config.toml
num_hidden_layers = 21
hidden_size = 384
num_attention_heads = 12
num_key_value_heads = 12
head_dim = 32
intermediate_size = 1024
vocab_size = 8192
hidden_act = "swiglu"
norm = "rmsnorm"
norm_place = "pre"
norm_eps = 1e-05
positions = "rope"
rope_theta = 10000.0
rope_fraction = 1.0
qk_norm = false
attn_scale = 0.177
bias = "all"
tie_word_embeddings = false
parallel_block = false
init = "uniform"
init_std_qkv = 0.0259
init_std_o = 0.00399
init_std_up = 0.0259
init_std_down = 0.00399
optimizer = "ademamix"
learning_rate = 0.000239
beta1 = 0.9
weight_decay = 0.63
lr_head = 0.00474
max_grad_norm = 1.0
warmup_steps = 224
schedule = "wsd"
decay_fraction = 0.868
decay_shape = "linear"
final_lr_fraction = 0.02
batch_tokens = [32768, 65536, 98304]
max_seq_len = 512
doc_mask = true
z_loss = 1e-05
train_tokens = 676200000
max_steps = 10322
dataset = "wikipedia_en"
MLP neurons of a small language model. Each row is named by its layer, matrix (gate and up: input weights; down: output weights) and neuron, and shows model dimensions 96-191. Each number is 128 + 24 x the weight over its row's rms, rounded and kept within 0 to 255. Numbers have three digits each. A neuron's up and down rows have the sign that makes its largest values positive.
After each neuron's rows, "fires in" lists the words (lower case) most often at its 100 highest values on Wikipedia text that the model never trained on. A number after a token or word is its count.

L17.gate293:129119100127083111126110196093092103145088184152120153136134103111126116123121146153127140137132140135143138111135124173146131124116118098143133123107121098126073121137163096136114125120098148127147138065123134104106157131103158159131087132120149123129113107082118147121123170107101147123
L17.up293:138120116143123146130115098123126150146129159112113094131137115111108097111147133116094153127090117118125103108084027123149116120111146126135132136145098089089137129197109137148129158118137143150113138131117129162113132088098110115093143145063118140184125160150140157139127142159128174089
L17.down293:137159094122129100132098149169159134124136119130108123132100121125127124092148148127136103183100165144136112128091116119115102150085186104125117141142142108165136098112109147073109120160116094104116120143123106132105133137137105124110122133125128138131110123138080155146104115133169138129
fires in: "a" 69

L11.gate97:107137150146133104122094102125117089147121146165116185133132132130146159098116137162075144095111108117105165098103072156129109093152135145124106161145111124119081143112112104088153130119155106130108110080141106146137098136156116139143132108167154129171146134134081145125115148131128108175
L11.up97:129165128094112111154147103144147130111116121100121126115122142130153104129144114112133119115108110160141178153146120154094131120188134151114127123079110145173109168106122139129138079100108114129122143118149114136117145126083099127110165100135136130167215118167121135111135129106152122118
L11.down97:159130160085108136153123096171158095136170123146113141140171128125166138145155127144112135134163144131082143112145134174063151125121128166082103131138118106154154116130176119101088096093142124124101129162131155159129124138112084146117147156148140109148165133145100134128133164124146124135
fires in: "under" 15, "over" 12, "in" 12, "with" 7, "as" 4, "invariant" 4

L2.gate897:147166118124129155112127136121111193182179092149099180113087133157153123164126141139064083160134148104111185110133131141098118135150139068136112127129141084171131140108114138111128155121188095084119102130179089146119101119108139107092131133117137140152116129160116116127151085130111109140
L2.up897:143147115134124104156111115140120138172124162114107162154134119158124142123124140135116113126156144173127143138150141109125102151112112111160115103173125136153153112134128131102111059154124097148169124102142142096121166136159152118135133120107185112118141109136156135145153109158146104157
L2.down897:109104118103141183128154144123154200126122090146159122112115080118150118114151136107121154154127108089079098141157165163122122148127145115147127158106092165147097126111135114193164186109112116078135131151129161128141140101128172119178171153126117081143074101203125152135112101093136150087
fires in: "place" 21, "minister" 19, "as" 13, "kashipur" 8, "securities" 4

L11.gate449:121084147165108122143138177115110119160162085147118162171103127118114142155117128090158160088090122097089128108106159100112113119123158164098117112119138184143088116134092108130098143105157182124121156112105139115162114113127149129139186126129160092167141137130136164130146089112163130126
L11.up449:125093117142119120127087162094122155163112134180141092104110077163117113138179127156132113104130134123125166128120147125094147132105153099087123179128154129110131114134124131115091104095117142104099138153156116142128111127157150100122122148106142099127126128154084142186128117106116131153
L11.down449:121123119092107084140160151115097065159114114126110158127134124116132108072150140134096162101149100097113127140120081116115151152167127150132131148143118177132138136097139138130097155134116112105094114111159138109096160173134071138115147101137134149147179088135134079111149099135105125150
fires in: "of" 32, "in" 22, "for" 21, "at" 14

L16.gate778:080153057159119123064110116112103135110140095171122135109112127076116164131124097173124147101112155100096105153121104131144126157085155125126160138115102157126112067168161139116199089092149167147118098108132108126144123101152123073133111157117143138152124136142088082165146136151117123098
L16.up778:130147131134165123127158131121150118109125121099154132175117104061094118130116141138090115060188123150093129147132116129098072125157157108127122170100142191133125116117142140158115140112139106117111102113160118121121135143129123138098127119154133103150112103176143140144138099117115119170
L16.down778:129121157133102091115112110132106147124117128110164180109108119137117156142131123110132130141165152128105092129103065106119150124135171129081111150129129134105141173136165128143111095143108137140100114153130159112134125106093143110098171140171136100161111117143134092127119164134153089140
fires in: "in" 35, "for" 18, "after" 4, "with" 4

L3.gate685:141123118140122173121136173154107162121161072070102178083157138174139110113102130097118102127090119115135132128161115161132098090106129165130091112156106107160144144158140130080092125113126104125135087115149142113132119109100141115117124108148130123127139096130148152175117146135145135110
L3.up685:124158151149150110088122095091125124169131152152133130112145093137091100126128111168143123122111159113112138136147082118124051068171143199101114140140158129150129160124117140135106068167108110090167096155087119159120118134162157161143159134096151172138121102148124125140139109134152124138
L3.down685:110144135132109101097158109146101110172124100136110101088168121112116182162127154161116162148151144115109112133133128120148116160145168157129145198096123171148157125127156123151137148124111156116127105151139113136148154117152110105124106120097138140144099117097126105135161131171118164099
fires in: "in" 32, "on" 10, "as" 9

L11.gate1010:102108129135123111150150098089163109146113098143118097115137122101113134079120154121105119163142167154101149117126131152138149121100113117131126132143137155104121124166167096134163136149150098146115115177119131133146134151164140114118101093160151140156134128176136148154097126124099132125
L11.up1010:129147155121128083171117088137123138112116134133118107096119104200154108104106120148159160147107163084118157142138146125137112140121151132135154129104096120138085163120118142171125121167150083122115103122122140096129105158154157128134158159134158150075104125117154160157120101153128100102
L11.down1010:126167151102113114161137141117113128165165105070151103139108120127114135142124121134112153110134127095094130120117148133124102082106105113141166097140115155153133125121134143119137128129147099131163179102111140124156143105118130134114139112166088131100176088119129177121132084155146150143
fires in: "of" 34, "with" 8, "these" 7, "such" 6, "200" 4

L16.gate159:106117129149143135076135114133114113126096081127104170069128115129130117114131094093130117125114166129091146170101116109122117092127176111146154119106105145142119140148112128174155116142152138138123138075137115155160123154106119112098099143177097095134119118140183116155120138113156119152
L16.up159:141108169110132157127136135140104101155119168116144089143117152166091161182108149117150122140147119131114137094148084126121125107117149128135128119134154139130157156125074151094132141149101144150179104151145142072152126144099168144120131134175140121137146104103126123135158146168156096108
L16.down159:141115171158129114123155111114182120152101123136132118116127145106130130139116147155117144126087145126126147102098129122138143145120111113103169121138132136151124131112192119130155132155116174104080092159125099143121125110174133145131151110105160132176154115168096118125186110196137121086
fires in: "in" 70

L16.gate984:116146092118110129122132137140078116146126144134139101135120125123154138146147117143116114135155187115134126131097132121135124117106123155086114139108151088120128102136178135129179130151132127105149144082115120144126109118080127149123109162105154153125116095082156108129157116111121123112
L16.up984:143123120139133114131148101119122175124175118183138135104129113160162118165120122144151094175112156160129123114107143162135091106124116125140111102111117150125115136107087105158107152119128115127085142115068160129161131147111145164147103134114161123140103153126120143130099161181128141180
L16.down984:125121130122150151083111166130096155139190154085118109115153094106134127111138153159108107160101124112135113143113139160129094122094159136140069116127187123143145148143182134128102154109103088146151135151103117109103128131143176155105131080155112110144113144075152177159115086160158112129
fires in: "a" 57, "the" 7

L10.gate397:120126111167133085134126145164130146113072115105129136141150096105105155150138134095177137079109109146145118121139182134120117066130125155103129101115100161144143088117141151130139160127159128125158114080144122089119115146120159119115139093137167111113121147138097162139143155108134160145
L10.up397:161108130089161168118091182114124104126130125137109130137124097159133075124099101133126106174121123161135116134138107109088138140135154143114098125151100156139113166070095156059075119130136133095120127166132108117127121104128132146091180104141169155100121119127134149127136116115117137144
L10.down397:133091104142111110165123163179138123167160114111148092121105146163140133130183151143141151128122131187146169092088125165135112089141161102136130135139090132114095092114135091146181167116124171173157122133097097113180159131145115112118126112107130100154126122124113087142126141126190110103
fires in: "as" 27, "since" 11, "until" 8, "later" 7

L16.gate312:152128118131130141135134081105158107118090162127155119067164183116088142096126125122160098151186146099147107159141154158124110101147162097116091140096105122114150131164130123158117082116134181122132153097124156121131145140119082142143098102146100116162112105114136145176112135108101131134
L16.up312:137115102145182124157119121176125113143142169104131145124144069114132139120143118102129172156104105140118119116160135119144149078140151143156130168124187112141123105162100133124152130138089085153157122168119093164108111119102148124140162152145123162176136129111102116129098135148097139126
L16.down312:135130124115130110124122125078167145113115094101118120097164095155174166144121100117111135134136158109135100137137147143151120121152157161111117124113121205142098107137102153117120124129161097142164134114175168118104117121091153108113136134180095134119140093108096161155112108111137140088
fires in: "of" 64, "a" 9

L18.gate259:083146079127130129119107147190140124115124136135112139111130150102117091126109105143168094118135132098124133111189126121113152148115096136083121157146094136135133089125132115101130106139108138123119106126142129081106151143141161123121135084132148136133122095095137127134070173114077145121
L18.up259:075096104135165124097112140132102080137119137132155112118073179132121119153140148133131134114106084106131128123147173149137119113142081111122137169124140113131109142127138157127140163160145122121104093135153154143159154109136100095079167161136161170164113099144103120115137159125107133087
L18.down259:153110104130131139123150138139139102153154158135077113105145170113151131102136099126109141104160118164137162112128111094110139136148097109093104135127132189132141084168141113100124099143123140132153123124143136133096113126173130142099142157126145142091085121155167123149105117102137127105
fires in: "the" 30, "their" 11, "backing" 7, "a" 6, "s" 6, "his" 4

L16.gate465:088100136106158107102125155105097130140080122104086147150123111116171109127123152150129122130130139134127125165129166154112145102139133123147120124151135105141114078079184149113125156103114118146121148123146174167145126088085091092113118106128137147148138110104117128120134126136162139130
L16.up465:095071145138138087118119127132128118121137103132154113110123160122142171117135167105128116121093148144165140146130156150141142148164103148142135119179115169114095093087146124130104180132153125065117078129120138088136143106096133099137130129156134136133157180141127128106158085144151122134
L16.down465:128043148130119163147117171129068162136110112163104141161119153122149168138124104100144115131112148169137121114132124149141148084136151117132113130113120152127113104144143168156116200095117080129093110091105132092119146147105160127129124109134089104136160124129121178078139109142172117133
fires in: "the" 17, "was" 15, "on" 13, "a" 8, "year" 6, "his" 4

L18.gate813:131089132121088094132102152155137111151150148131148095137095112130151131114153139159116157110157104148131137156131160144101141158116098107117115134142138135114143128130102103138119148127146137105149101142099127133093130139135137175086122053146125153122115112125114167149109131138085167118
L18.up813:113110196141120123158120119098099105128138112139155095159119133129128122119113134129113128131131120119175107102091110143107094096116072138171138125124181102139129151092194148185128128118124129116160129132162131137123121115121175177117121131116095156146169133120092139178135153110110153132
L18.down813:145114148133122118170078126100121114131158130086169124136114108121092164088115160141119145127139155128112138164117166127110117114114122174136170084103130120161146168141178103125078115132100157104147125152130125114093140105122147156168121137123095148120151130178105171146142095132133136113
fires in: "i" 29, "he" 8, "she" 7, "ve" 6, "we" 6, "it" 6

L2.gate153:130153126155125124126124133140156130074100115154147127097106103135110139142105166167123096129131170141149121097169094151151100108089109119138110104124127115120113144149162145098090085114107125108105088144127131142106122151108104115111087150131135137135121130135139162144103114148103143125
L2.up153:152172116152176156161159127107122121121095103130061145141141184157137156164166101123099121151126125125140168123125162164117161078120101143144135137124119135105109171135131149136123144127096162126098110127140104136110109169151108153126100158143140129127121110113110135123134135091097120093
L2.down153:166104140143178070151137129149114126099114117150140086135125109110134113139133143080123121145143093097151085132129138108125114096112154138135169128140105156116154109136164141145119103159127133130144112115117083103125110115139126138111115128122125103118128124161104141154145158098104164120
fires in: "his" 46, "arab" 7, "tribal" 5

L11.gate977:133159126122106128140113115131083139108133133111132099124147095093125112110116155143112112128143129145136164096145093132119126137111142119118096100185052133098114153142143114104123125113109133193128112179150126095138131146134117127103168108130156140169088123105172134139162151183091105131
L11.up977:139140126126143136149116107092111121135128102127072189143117127160170121121132151169118116113131125123130151117164151131162135118131149133093116135166159128139122168125137131127109138165166088137095151115126093142154142133107141105148133118138118122132136151165148097109093149116133104175
L11.down977:101129117115123104160132106154142128132141150103131063126149135117140149142115108178123138150160161102121094154110144116144086160128155092114123110129108115161139121124141125151127153091124112085147163147115099131123126136138099145130143128144151145135146152138111154161099116075116136119
fires in: "his" 25, "their" 8, "under" 7, "six" 5, "joined" 5, "four" 4

L2.gate564:140139108135117095164125154124094112133160123103092154169116079113141133139094095106139131126138133099114131122128108114139135125128131112131145114129158129136135117147139109131139164128166122153118131124104115187132151143084073133130079102153152148104130162151131104163144156168142109167
L2.up564:171128127114130124136099107183151139122104127166139092130153089109117165113142084129129099094106129119128101122100159079092102142115151125160087128113164115155135134088148112172130116130151127115121113104133129106119098124125131188114135106160146119153168129153131079149173112157124170128
L2.down564:116132090150129106092104115149080148138178138133138144111144124132118149115135117160085148125142075161159104096128168129122161155138136133128163172168189108120119142166098121174101156147168095114138127147122109156149165164139122153146132110135160145101119137152132144090148113147100140135
fires in: "year" 35, "sony" 9, "current" 5, "francisco" 5

L6.gate278:127119131159081109119100105148122130109160111180166113138091122147145123098150108137140111151127130168166156170171106112132090132116131105116099129162153141087124143095154129130128094127111133140154101175180121120085184148126104162120165097114136143145174120129168134113146156135082130138
L6.up278:147138122136129129125066112157122150138147125092118103096100103120163105114167126103128165101104089150119129132114145173156108089083118126128112148134133121105145124125147111142137098118123116136145122163140136163156124143150119115130138102119110140152139138133142111147122087116134123120
L6.down278:119139115147111105148125096149095131117163133118133079134110097128161181132148135109128138117103143157093165124143138129129094115086127130111100103157112116113125153101141100139126098110123134134151152162129129139126180170128127179106126089095132128137161136113127081121117111152118104155
fires in: "check" 20, "we" 16, "ve" 6, "he" 5, "vertex" 4

L11.gate665:134148082146063134131123134130149148119120116130114151083134142132180101161228168127168085117160155133159120141144119123105132097149129094136141109111135169115109143159129123132111109102159166125137113125089118118125145137133150140130146094125128135104097178124133099096110129117131128155
L11.up665:157159145150161142121109151082089147114133107118114144129137172157120147134138091168108133105112117120130075095119145114073117115108139187118149112137133118106124117131186064127130110136143095110151080148123100126118128097142141108146151104123127142135129141124148098136142109120172126126
L11.down665:144151122102105133169112140126127160154146064154142127113180137102131134084130120136135089149126155112182108134137097150138098117130159102144167155156130108134178121150140107145144140147124098118147120150117124124125125126124107123090145096112148135110160105126136132129124096133119124094
fires in: "early" 13, "main" 12, "personal" 10, "or" 9, "major" 7, "and" 7